config = dict(
    norm='layernorm',
    norm_place='post',
    norm_eps=1e-05,
    init_std_o=0.0278,
    init_std_up=0.0278,
    decay_fraction=1.0,
    train_tokens=900600000,
    steps=6872,
)
MLP neurons of a small language model. Each row is named by its layer, matrix (down: output weights) and neuron, and shows model dimensions 474-569. Each number is 500 + 40 x the weight over its row's rms, rounded and kept within 0 to 999. Numbers have three digits each.
A block is one neuron, or neurons of one layer that tend to fire together. After each block is what it responds to, as a language model described it from the Wikipedia text at the highest values.

L8.down1603:520442462480476531491534449507515487450486450433494506437483567510486474481564460495495496497546504476530542554485519536432502564538493472485513510541561483535485434539411450473423503597534503485522443497493471474435459552566488481603489506515430457548434503518539524457452498482426527544
L8.down1864:484463526463507476486509420521479489535567458548489568442521483456502403498481481518546511559534528467528508494523511440540469441519424504418528526502554544478489512571527498474442435538462494470530524464612481554495445514466505560511453570481511518562545527460513471466500497444473452479
L8.down2016:480412511476466482506533477552451581488472493490458508512513542486514505459492454539529466524515486459383468509494544492479459515560562496597497476524484442527494461440488522523524513587424561461444543506460536426496483446537449557553513381514512537456531530520463440482474535433473498477
L8.down2393:540479457476497530445506524545528512439497495543514496546449488531478460588598495493409543535471528527490548534476463539432466476529492520529483474530506487526529424535517427505504504537459434459496467564514523517472555498529489506520543481560490497608520541436530537520462533537489483503
Description: Double line breaks ending a Wikipedia paragraph or list, often after a period and just before a new paragraph or a == section heading.

L11.down1070:513503527538446531477564408548544554555524510509373507516577568451505574539579502467551572511515588468585584448521574542475498453485423523543434525504522482519521513550506523539493595499491501488471544539468462496495527499477554419450554475508502501457518482473495476542538479424572474444
Description: Head nouns closing a noun phrase, often after the, that name a system, area, body or venue, such as system, region, market, team, sector, facility; also plural -s endings like 1870s and Balkans.

L6.down184:519481409511544477511540515454440446556460496526567453524460440560530511412438474550437502400470481459503527445513492545485559474558517434465484523517543497493509478415476483465469532442450522507455489514555498525454489502478567460545577537490494532497453518524500478509451436460550554483
L6.down521:519517477533565470550463467469492438449438476528522447502433529428497462409505541444582453523560505493446509591549561460423545564480516464534574511520552515476549436478524509553475522492522442499465512434435518520521509511501477591526515465481521515567453547467487502503500441519492582483
L6.down532:513511511466518419415459508469550479397449469478474508510473515524406587521403457513530427443589449489583487512501478527460490477485499504538457440497514450460491459482479487483492531594431509475500508482425474533488440500507468468569503543493558459496503467491511504388467438502574512528
L6.down621:492512469490478512529533509522516501542490497526493465468498433450545500496488573433548553532462457434513531450428541581407521455461490508508512493538536527523509517451496508508527480494478429457558522458397551479546513523497446505493519437527510524453442510466475509516470537498554508456
L6.down912:576485535509448449544485547486549527460538504496419477517474532534526534458487453521499506521546518493477457535470438516439536549547444563436427585524474468514495557500552464516449576483470547502506475532559522537506560482507493506450464471511499522564486512526492478478495565532431568524
L6.down941:454404462529558539492507440494523483542431437486542488568450479515577551460586512471458503488515438506426526466504471512598490465473438486512529459524504488524524467517576524477494577518486514489489513478404517472444479448508484501538409546541419504525471511541561454487559554528554502510
L6.down1081:510501440484484496565530514552533561442564584483510512467477487517540455574407451479459572416485504477549610506532527539469556567504510494454484509444432474487520537483567524537426482459511490533439512493478546499499438516448530539485460499551500474506515561463440490554543443551495517528
L6.down1321:498483563533510497462518513406458506519515452530481483533515529515533479541591454457515488498558495438491508477490573474494569543471521544485484517438533519466551560551509481474579495472538535463502532491469509453484527513523434521450458506485519534520437467492471581511510466487481538459
L6.down1465:522439532462473551487405535520482497500466492467461547409496477604519478533503519436498554484512474444518443484486486510480593515654532532512496550535570443533512475502572547473549491508508488471507494479479516462548515516458495443462505547534479521561476463506449514455502472450480468473
L6.down1530:465455527569617483563495511543488518532447554486425468509587521497509584444538575504472500542510539488501493496514505526527533483510502528518396483511532528448493542478502474516499537472531479485516479486543463527516555443517417465527510457529493515532473514440544532560446527424546481455
L6.down1605:462491532488512457539396538504535498517506548449466495528455525541508510514485465516454463470520436562504464548553519532447543499519492449484538438544520577497467495550464503517535512523548465404491541456486468474520474538516526493505510494470551537517497468476540518492503498539528421486
L6.down1655:404482526488498501408488454565516444484496550506462496484576561442446424546593537547486497458465566455491486557521500547456528502452524506473472606471433563486515508470542500479512593475516514499475442538480485482492504536583563570518544429470519485550503549509516548505531530527485517482
L6.down2056:506483421474519469485458535424502494409460551472459515509508518466489471462455560483537426493479522543501452535564486590446547544457559515480467474504517462499523424450511565564531532474511512554501510458491437443507523540553476480517475500453535458502475512533465548530509496453513477466
L6.down2165:495436544503424444517459528523519505535502461447510565590535528492539519525551450505567444525486522457442514491516504451416399513506513454519460542494517445578495480403460484511584471486485479538483537566447499514507552582529463469499518484591455504484469461549465519513447526571460435501
L6.down2198:436524566442524452536495522538487511488485520495521517520479541468502509456447492514568567469531451504524435421537490511377527559533502504507433515523480485576491436480476428483557545519485540442477434512418545454508447458541520488524523411516487566531519481508453431565485515535563556459
L6.down2552:545460469496493503438541523542514470436508555461482496482537490516566559491579510488435477553525522487546515569535489515464474493445393482456506483569538554503475540501448518552557580531583495571483487506489518430454504482431459542557625547527476513522522504490443510498524537501513461457
Description: Relative pronouns opening a relative clause after a noun phrase, usually following a comma, such as which, who, whom, where, that.

L8.down20:509515507530474498544485525561500411535484543458471452410493478544468558483471504492443531469479499470437472453511472450476503446481532433476526512490532464508465534584535483532479426526441505529513517489488543463525586451445546427511488466498469521447484601437560525527463505499495502494
L8.down1761:477557496522509474517543533505528519513483475494474507479566517542551461488539530501518488416515458548449501472521573512543454506471497533506530484571468488501478524491554509596471508482530425463506511464524540478485509520513492488493514522501483591442440479500487518553533459581520505483
L8.down2003:522514513509498563518555539474460561500494552479467479494458463552500498466470477502563457514485479524527484484475469445434526499467530523561547491553507598530515523542508557435439502542498491517534556570513499537538506493488510566531493474531443434486526487506514434484513462505500482567
L8.down2261:483458524498578516468463502473513442575434469495543465511567448557491541500528523544531474408594473562553487519508531462461557507573497537528496440480577541547495529481498544501529481559440509529517496434538516499525492473551507513494421453456511440473466490491498492510516478529493542508
Description: The pipe that follows the first entry of a wiki table row (team, name, year, track number), as in Venezuela |, 1974 |, 7. |.

L8.down905:450572463480429467573487519583470543499564528451496479521536436462455492516481512422558456437471461457440482466457446487482483481519487448544529487458487482491505532440456519485508480507484503515469493496536456497523466517528507545453440504521450472477575486510505516520507505439499487538
L8.down1749:508507517575492489525523473434417454477588521481404465507496546478431551507507507512509440518480564397410501499492530487523483426505530476405500547453462481465511492528538479468557472494501447527532489487526484551417482499541483505449484515500501486473441465488588554514505544487463521478
L8.down2213:469513523540521535491532422503474504470419408510426457508510471500484556541420540455476535484544548485469429455530449497494479586545528496466562477440514513493524528589515487528542457523516507503557472497504550502544515514482487513459555515505458495478488522521465489465482467479505474524
L8.down2452:459525548540443505494453445551492511438490392529563507568482515504471477540527544542459495513516497461570472549453498470499408512469599493480514477469465468500431517433541582490547534503505543460444492444510459520543519447482541517465544503558499518492521508520538470421543588454421477439
Description: Plural endings, mostly -s, split off a noun stem, often in section headings or list labels, e.g. course-s, release-s, Publication-s, producer-s.

L6.down445:407508481401475481521466568496521559482487562548529502565584562446576538462470485513547414496477524537586519507456492480520495507469548541500488451455475528469508393486517538475505447503525515550418448543543501531574460463470528425483466541513442523524449530512474517545497524466541519533
L6.down685:479517495514470482449522460559570467479449519528558529572452506486467452529440483524457481414564543433434528504483500516547522556526578431489544461543516581467535493506464542599510546547568476466562511442434481517512482461463508489515536522498437541454533586547499496533507516494489446433
L6.down719:465466544459527462558508528523459460499504496505535526515511403497503499499489493535518506546484516578497550505523475478481428420523550493480410488431480482460511545529514478490545478477458492450517553467514476601519477502468464575435509477511537535505479519487481514444467498585454499555
L6.down897:473439599531465491442441423575453409540521530525432527531543494484522545488544519510461519523529489564585471533503472481518527472505459520494504491568562604528516510471502502433498503547488519449465441530526496508540468556468470477424486542575531462494506540493477493465475561631502458556
L6.down1116:543487475514431510446504508514511468602455551529541567472482484545455538469401495524581478417539459517566470499534494554431512495479514546511494539503547483502510483517544471409504462517453496475544450536516438480514508494478512540529589554484554495535528458483433467493530484498503454523
L6.down1180:575461457532480436479448472515563461501481469468488483465523500539435526562496474546499512474447487551477557475539479466513513454598509498585473475485508500441494500473579476493523522528561527459458523549502515531541453429519505500553498516513450531539547464478536482543406476506522468511
L6.down1244:501492485492454451516491464452521498548482542546435453552504514556522531541544427555582450468434468484502525482442500483429400478528491448490569530475502483480503577545556496452571515500467433444464506458546518408487469566561455435532524537492524527519518543501460483453487488482474470499
L6.down1336:557502575508513514496476582529480491471459525490504482481513441536474513491525514551467543458414470521490576469494599455555488505476433463512469542559472488409570529459570545455442498526478495577472495545559473496448498466589477510514490591461500442473523494520582547534562591542550537478
L6.down1382:536482426496550516513420493500508487488456482521482447458544459542473420480539541537470554477510538587543584505511448464465555437543541481573522492471442532598428519454469541506434498439460489544485546500502463396502464463498552529462492590539530528490435465462515507482487504471536530415
L6.down1407:570425502491488553509555454483483535493487473519446506519457478507505560527482477528527573502503515482389541532508522489569523543510464522491526482522535581589490494493451470481531482479511515537496521529491495555509502528441571556536467472446534467517507469536483501545503494502527513495
L6.down1454:511585465532516433553475451475477568484515561562588532530542540410499504486556480540489519503461533488492500531504527487507562500467568494495556544486557573505518518491449500530511479487448460508475488452416531437518475476520495487496533489489514478456556523473459548508538514536488462474
L6.down1587:450537489540497495544509454415535468483519471482515463513418524485477498504534463501474437547483492490520547631496491433560518476492478528459436494555530536482478497582413487556553463473569538504493548552529544473508464439490496499445454517502580449470480482482490429540489542467571430497
L6.down1990:451422552497493466543435527465527461456539507535507511454528479528431441502543488510431510554509481557480539502498493517439505487489511576485543443476435509521446502587545517547553577522527530498400483546572604534509457454517394476524489450468498557439533555479483490500493452504474484486
L6.down2148:504478528541464502514521473476526466447467528442528493482523526485417581524521518476507533453548402512490474480518417475465514513492493505522500570513506577520488485480559572518506411543511474521518564482486586446554494478469479577569504457487436531525491530504454458524496509510547526526
L6.down2303:473470506505549514528502477527493486451527576532571523453500437566561460563475473523500489502426497531521528500537473419535554523559486484527494495551406467497510529568501494496516436484471490535567458468407529504493499550525464497555450492530530502495415476559533397492516546483531510505
L6.down2485:478434488540550510542473456467532493518401495435468522537469417576432450515484476479554535487467500573479491508576488506479551457508513498499369477512529443540562458458473457526530543526493516489491474501523475488492542511457515467484580442510511452487452514502566559517474469430482497442
Description: Common nouns naming a place or group right after "the", standing in for a place already named, e.g. the village, the station, the town.

L11.down225:521505441546539484466551459517557458496473517501492469494532526538503511452487493571476506542469491508568536452507576521516459472440492523513532595464522473504492539476429503450458499472490541462476495512573477575523519486485452512449523558498485461466408569473492495461531531542494487551
Description: Mostly the relative pronoun which after a comma or preposition (with which, some of which), plus nouns ending a clause, such as war, career, system.

L8.down1262:490426452447440495483548466546533498527522496545471555454471503512517467478489442436484567517561507489481498486467523489511561484433539425475528499474464518491540541506501478498425432497533505411470564546472547486517513514501542496590513529544520550492430542490517527501424475547486502416
L8.down1777:527509559446520521501482546505510442530473442511527555381497540563497351575533424523445541432503495490593480476525478505525449604521475549508495496508471476475541495438435460515463531459425496532537549458510441499525535514464521522506492487533478479506473516532495508499430538523443474476
L8.down1912:549513550529439506460514456547486492574518531466472507448378562445476535541476544510531512568544421439443534453483494460484515538501440501532553483476522525450530454448526511535490472467484488472448524500550473545550498515525539537521515491511534483483396527496534521537575552453481565496
L8.down2230:498495418409502482460534497502475432498505477565516490485420451478509443484427522506485457479544520487489494532482512430486460536532522504485521534484518453488498448521463499418493536518530448517488519509534447584460517527531519499603468437452527507424402490537470467532475513462525474490
Description: Prepositions, commas and direction words right before a place name, e.g. flowing through, fled into, in the central, Thu Dau Mot City,.

L11.down2500:490542605525594557516540479473500579424501594482533497481451491473501477491442452497489496538478550492514478514514442530508473503480525490553433475458583526501501499487525559488509523512469469474508505426445452512483495543475506495521622538508518427428509496544533457547520538486484470476
Description: Main verbs right after a sentence's subject (often a name or pronoun opening a biography section), such as began, made, started, recorded, had.

L11.down2427:458481502497507505477486518480466488477500481477522514466452491501440488532518501500480544535471405471448477478482438513489591440487494479481458507502479588527442476523530482495473543573518497447470515456514518531537438517536503498581453472512530487495470489487470487534608657510520460532
Description: Double line breaks after a sentence-final period, often before a section heading, plus word-initial fragments like U in U.S., re, post, p.

L8.down467:551563525521541513518459517475562529342527470461396455449565489502500520417452504525503502458552457560552531444513567479467478438471454492566509486506515580611544497454430478467527535381511561514524463498490560523526560549541472466474587561479469461494421504423479497525459482516486520530
L8.down895:522442496524561517431518546501519520452518442526548541495500498509468476419501556500526490480525513534482526448533517569455529448517542501525451522503528485496497537464496491562597599500503503550392525521531491498438489539537528568530456514457453429523519512528446532455496457611444420480
L8.down2136:529479496492489505433572542452476448466409445498512509458482526539496484476495522500535471586522493481464504535517455498522473444507535535451516539471587540444451531422482519509501542490474487461428491469399544460511515524532536473515491429501545537474564528486528438416505478429458493408
L8.down2444:449455547518586450462467461502484480500573545493511517471490498560495443546474556480464571517483438529499463477463474491458483458567549545506489517425534503501490532500495459493529505515523464494458529506457579496484556493529491487511475553496491495489557459490484433517507495510585410494
Description: Relative pronouns opening a clause that modifies the preceding noun, mostly after a comma, such as which, who, that (", which was").

L8.down21:505524395485502476431528523528532474429494439455465576487489523522455533543525524494548500514491481524494502504553470519517564496575418529570534473462491524542504454498492484492549433479503477544544510400460484535511479473522514407477520518485469464545519463448558470526535504481470510503
L8.down113:444546541574538438501449451477486542474478518516546457536415511471456532514548465473530547542514469460509575541537553457526508476518527468569513473524498480484390518616505526500487521465536439448526485504515458483476521545516528517501548482520463517547409496479474457562518623496511466461
L8.down1061:572516509469568471589460528494453490547492474464399430452463472492583473527500610514529487474566523413495462456473462446450489435514480530463529612488585549497472490464529513526515492517499516484484479471595473475487572559530499530464491504509516485403496496449495410529475523517458473516
L8.down1693:482507507487411536532410539513546533478522449508463524474451478491541589452522511583504498485464470460542473519483556523521451497554538476504487550493505477519431528466504530533495536472541490565494492501548503499501521542469433509550521534519465545458494530558501558472502567537386499515
Description: The first verb or connective right after a person's surname or pronoun as sentence subject in biographies and plot summaries, e.g. left, joined, began.

L11.down780:500536439559452567463530513491442504516507507496490504459481546507492573471506501477534510525536484526491494422540480432421452476459474560468473456521541496514457469458493520440516494510479496573525489530447450428453527487494561555571514547543539514534537413546542535441488515481585443421
Description: Plural suffix pieces ending nouns, often closing a list, heading or field label, e.g. Formats:, recordings., Publications ==; sometimes verb endings like has, boasts.

L6.down2:518488514491499467508518435475513498467574466548526532497475544510474520532479453518460573514452413535407459515451441514495415469518555543539434438472489436511540567492490491523499424499514539464475505481522585465565496416574526498552518458482498470483521505547472577467527506481511515508
L6.down151:513453493535476532468509493497457521545479449496601474477430439462549431419479538498509563441494470533456495516458488481487458471540485513502485482466479572523576506527570461465534483526570470513539490543462430550542429434517541515506508455527552521564472506455533482462481429417457505456
L6.down403:394488502504480469540506427470482519485475473558517490549473454464450514506542508526464537449512409438523585501525515609491487527473523518513448560462484629460532514477511448406532505474480477529507508472515476526534545469585494578504487453562547539577497513516488556544422473546508466531
L6.down448:482544424486527493521479598542468507505543534442514508526547478511504459600517492461487488484438412458550487492521450511520478483496577493476501555444514463505548491441501531461509460451491413444518498535467563443549473564499552567577457512487429474589539504467546489462535484502563483478
L6.down512:490550467531474497548474479570516503495523473490534501526511531507517464431412519522534541476520500499548456480513505448558562447499536472469502487494516541450466447513463521545517465454456443582441518470481452528437516548489485488438498501457442462567364535465555472500505472491481436407
L6.down659:443410486506510592570542501512488413438392474472475531484528475531469514491529452443505507513472540450525438581507489509553504569465511581446569480452464588475412514508501473522465482419521524463474514508540444532480526482571420504447492498595510485486551492499547455495489519463490503584
L6.down955:476508519478558581602491519488522488458528488551497501529496458490559545511501588571495507573551455607510496519531506464484454491531530511563488610511452470479571548445454422467518512448428468523420501427569436508496451442508455521498530481483530581559532516530469459515479476472539557518
L6.down1088:502547495500484475428541478542521529456448480458474456478509522593486511548532487518504469536494486499476531426542426452545507474548581481471495484491449528472487547437454474456543400508531502486500489464458470533568503461493564467493542533498534484483514462430536479471453496464495437514
L6.down1324:465499524531523542521538476440496476515542478505546516569490520525506563569497482483564556521447533491510527578442556466579540474547495477471511536523497488418447527473505513535505475489517520502488498484506464483523477462536451476451516433519482464468459569464491583472494480441545506509
L6.down1652:496501542557527498487504461485573522451483495527458514504520370512439467454471484506424526455466475537482510539471434461477485530509503477494474505504550490522532550439434487488579467511467484485539484539477500491430558414443513497441517484571486459451430531527545522526510426401519582467
L6.down1666:499538525425489522512492541494526447472521464519431505457534424527538513520476495487486512536497508500503527487523523494527498459567504584499513503528500487484498575443522504461507435482508568477504472509492480453496482502529492483475511569433440517499525537526480525475482471490526565442
L6.down1991:438527520433484472479483448489521546540483462544535502459477507556511521468526591519455483471554478567443545507487535440586456503559520488510476454498471522493495509435524502544487574491483487511448541490539505521466511454532469558593593502545444475449542475542462538505529525533470454540
L6.down2163:463550508460485468571515453438505562494473475494613493493524465539521456479470474507486433506507479443503491552523515492573534521508522556455565441535554543510487462533553464497531601481557537479514510567507591499452533489525554464476517439548511502488470501498540498461444538454482494461
L6.down2353:523522465555492508471442457508494522424479419522485527523468473489525487559505457524641471470504568545539507525528487600485472468481485552462540497471486497527571456538492559507462473565563505492460442490463512488523469530440556515506582515531587471495526566493479525505547501509501516549
L6.down2399:453544502557507439477523506516414478507520492497521536538439540486523534569509415460571531433470511466528511500542459481509511458452513489513521431535490592467522569473508389489494467507486480437478563493559505513427472470457485521513457453439518436512516438495478580546478454468509392487
L6.down2481:565534516466510524575443463512459511394446491487453487492497501447436547507481550541505487495507457547473495470511481525428403506469468505421519512463469536529442538483575527464479543544524513479546489527532503505527462448423610498532489535539535501495561532471471433482484455523524531484
Description: The plural ending -s or -es split off from a noun stem, as in course-s, meeting-s, tax-es, often before a comma, period or "and".

L6.down48:509493390442553431530477539536468512469437513450532575482396500546538535535508500499501532479540477503481519414384481511480553509505443546521516535530523537529437503556455493538449502580456456568517485468462578484508462493481513505583526518549532499603486557535539415475503464540499448520
L6.down58:428489534451509491584505546482520386582478551517561581577558447480481460561472467455530490502543488473486422520510577508530517431449515472467463571454608518469498489519520468529477526477531526524501422526463490511506498415502574507530497590480468538508483466525470524495382494496562483424
L6.down212:474445496437416487490414534526544558493493545521464534466553525426508483534458553476544484435460414481454426508559538495529449473539621530479506533577487509457459579428562490495473579512523524570530571535497468512450492469455421539508490509528501552434501520548510546537483488574549389452
L6.down622:527455452483529566451504541495429443441500554559506565504525493557492507513528537508547476487518467469601506551563493453452501489578505458543504544429497476493553496507458466439457536511469439521525461448476497489454488500488547498489592522505463478485509515430505492463520542481453564480
L6.down641:509488497598513497535429511543504520534442477498509572431482515520512515564532556603473431395531429511495470473542499543458406495485472506531502467426452494433495471526507579503424451550510509527510515549406473531551440459559479491491508529516531507520507526511545485476467502525484531449
L6.down882:458495535502467562501493441480490496500484454430495392468503536422518529578544534449498539528517544508461439499507434463499470457460498510507535520519508526512511559562610485512498487508516501510530516475473428476423407467487480433512449546462535523525464487442459529513521459533548459511
L6.down905:585531467479499480515507471583454458474564440483450422451468507477529554527543491504524541465450464487535497585514448438578462521477552487489527542609447471501509448561511437477494453533496552503584512554471449461444479523470557477487511481448484523527455574577530436549486486502567500491
L6.down906:538536540520548439494501493467426456517557565439496426580501511550520547491472531532483594539494575499490452455537444459430530549503552509505468561475519493566479574552565563510500453494477479465509514552519495531484431508470505479537497527513509516539526521502486558541517500526481511432
L6.down1076:454532518514396520526499544448557464504488527416573470542531514449519534490455453482567542529500503450514622503499452528562547506502573494467566441521513508564512501520527565464409596496528474542469477441510433374482531536547492477496488464422517476522478478497513470537441563454431495455
L6.down1225:472560481455522515533601493522456551462512579496478458515498545461479552512493499500487513455488556510479546569528540475501546581525525501506557572553434539489474513403532491496439477530486461534466487428468563489503491519493509427501506427485436387423508517523425479497518520469440496538
L6.down1421:546464497538475494456490526493521471519569487483515559431484554455484477428446488561488486514558511501433407483471437485517527445516551533509495543544557479495474483561546520517504521538539486499513534504513504549503585539503439447525552487485511554448559467473503582416590451512494503479
L6.down1758:539485478492543565490473505463517506493494497556427510471494529395527447474462472558517522520514493579464470539492483566507369434510576536546482541437507544514518508435524500453565452534514421524473548545530443543439512515497532428488547554521473455476536480527437462523462552485440515476
L6.down2145:497435564510484513507434521406515510525516524532557494429518529480559459523565469495437502503498503506530463488466536469485481565493607425489536542535508520568558481476482534448495501502485557475516573455488519481495430497526515479612496442515470511411451516503502476499533498505468471468
L6.down2171:494519536485468454543454515468491536467516492481494469480548462477502468567458542448485515538496559495549537528507543463489561551519493553526563552510492521506411429495473631507494430495496493463511561502495518577488535533457439428562460520551504375503460499520491479577562521514425471497
L6.down2352:420501491479523500529450465418463468558498459559506461495517511427473502452524517525497409518560498471520483514556457501540511496488507490513521498481546438509448496583481584474469477524474556477530473474565495497535470516484500431521417455517538560613534382479518468479559495518529465491
L6.down2374:447492577534441490482515457452529466513500571466523474513554519477507538530481555575539461509547571360564492453529505554520444512506479460479553523474571578498501445484534545518441503494459418477499537546505453436494417485483410505547543439482534575539527557517522546515494468529445491469
Description: Double line breaks ending a paragraph after a full stop in Wikipedia articles, often before a ==Section== heading or a new paragraph; occasionally sentence-initial He/She.

L6.down171:522489534556503432551525470538448493444436520575521497519492479568517543493460483514547541470536474461432465515521509431495509479461504435507482466464476478475508542546552459448520575468548469507534551550541516492542497497497504562503528556509469537495481480482502473507470468501439500488
L6.down211:452475480548484530473508487487437508536546512518546430535460466531520484605446513441491521475494449531453482555522423491524500496525555536474483505520461493497546545448558483451541539507486448558485505570558511515515531473558473534490527531468502524582565530434478519490532529579486567447
L6.down426:537416492509486546566532504509451490462554519538457457431490562498517503525492480510529469454546510435496475457436502493482549525482509535515475525509483504465564559501541491448468515431502496352566521482539499518511445410507521493479535454546482482483459469582439528475423484494460456477
L6.down607:532593482553519484485476495546435464494429515501482471436516468539517521483539558526497493518529484508461522490453525457534504512479494517457461542519483559400491522515510487445548502494506553525436499411577499510489517521454496539493385508512422601467528568438471476512499489540544492415
L6.down657:467436523491479511495476569562473527483524542499463497513488437454488479516565499575526511527509451586514513483495537507558519576530466491498419496441567524429521500530518467457531440549540517467580498413465520562561540525470507518478502469502484533541484463535486543492517446513461458529
L6.down684:483524518478473480533440530543469528503473446435530564451521439552482517567557465483435488472505446449595517482440504452532469459522497466515526459564518526527481499451606489455540537510470440480485444495458538522518526513573499524425536498511498501459497533500498493506519450547440474531
L6.down860:447510479560501480496515424465501473487482483521547462494578462517492492555494515463463414570521417565474504541502420499495445524499488502523499498443540444564492456494514481419548486490510449422502535531549447517499478462517464508469454543552433548493500446499465478439464562570469514489
L6.down996:526486532506528462526472552553468451467492477507425489405492507481545558476466521484495490483534488506492495466490494544514508420454477558437523506477373489482495454565551554438562487478503565458478523451482478469495507586507526518567467527509490509517541494460493537527499491475484587435
L6.down1046:537431500526517506425499515533504531580463539535507468489516505474524550505475451446509513464521515480532437520555518515506505443495529535463481463511495514463528422512487456430585452501473420553597502549490433473545492479483481509516500519470465433524466507475520530561481603506538515491
L6.down1048:485507550527540500528472517460524587659515507516555540493510495538456493448467492479499503503526488503465481585501517568529459463476531428442502504521442547524486524519455446554618547586522518463516436493533442500521528455501547521529488521525497452528492496529540476494524540402499497522
L6.down1184:527464554497484567489512497393432556567483564499485526473488513546446494571513469551512514504506496466422411528522469523507498443487514474514547493510493481463552574515509514438534488517505491502461527524503572528511564537512530539450516496524514505513500477485519484475429521556409509488
L6.down1637:532457481550427508434518474448493490529466501512481540534538452482562568546468463519416494491497398461473456595547578489469441489537516521503381498541491484548492525501473480524497572476575518511450540525473496536485471457463492535541430533479489407425419539458486517582436483531451487516
L6.down1671:505484517500512486494526520494541488460565530495475478558523498575498473479478474509516494527405448527481414536548506513484554478471437446511483572473427511468478495454421545520513466483471495482392519482521435450464516548464487468575443443469500448521499463543505536582489544543542498482
L6.down2233:528487557505441437552462591526529512511527542589461549507538523532539473538465398534502474558514565491533497590521451534494483552521564497497548489467531524504505537500496503484482488522485536460550481502511605448480555512484525486493512508560509517455500523500520524439490446501511505468
L6.down2466:503493609452497480518455478522484470471478571420511494445537552551573434486524519495438425459456552492450560512527429488532458474467476488503519505546530448472546522511489471584450469488490538447481494498502508496453476533554536508474455425465484497519471514507499460482579554476476465464
L6.down2476:492483511471491433475591564457487531515531528486492444581515424473519524512536604499486506525502493510578498508514511530465603557502543518460468479483481492470520496517475475428508501432461513587501495575504557415430497529496449521425553425487494514452575511488453398418543525510458504510
Description: Fires on the first token following a complete proper name, usually a speech verb (said, stated, notes, announced) or a place/institution head noun (School, Cemetery, Cup, County).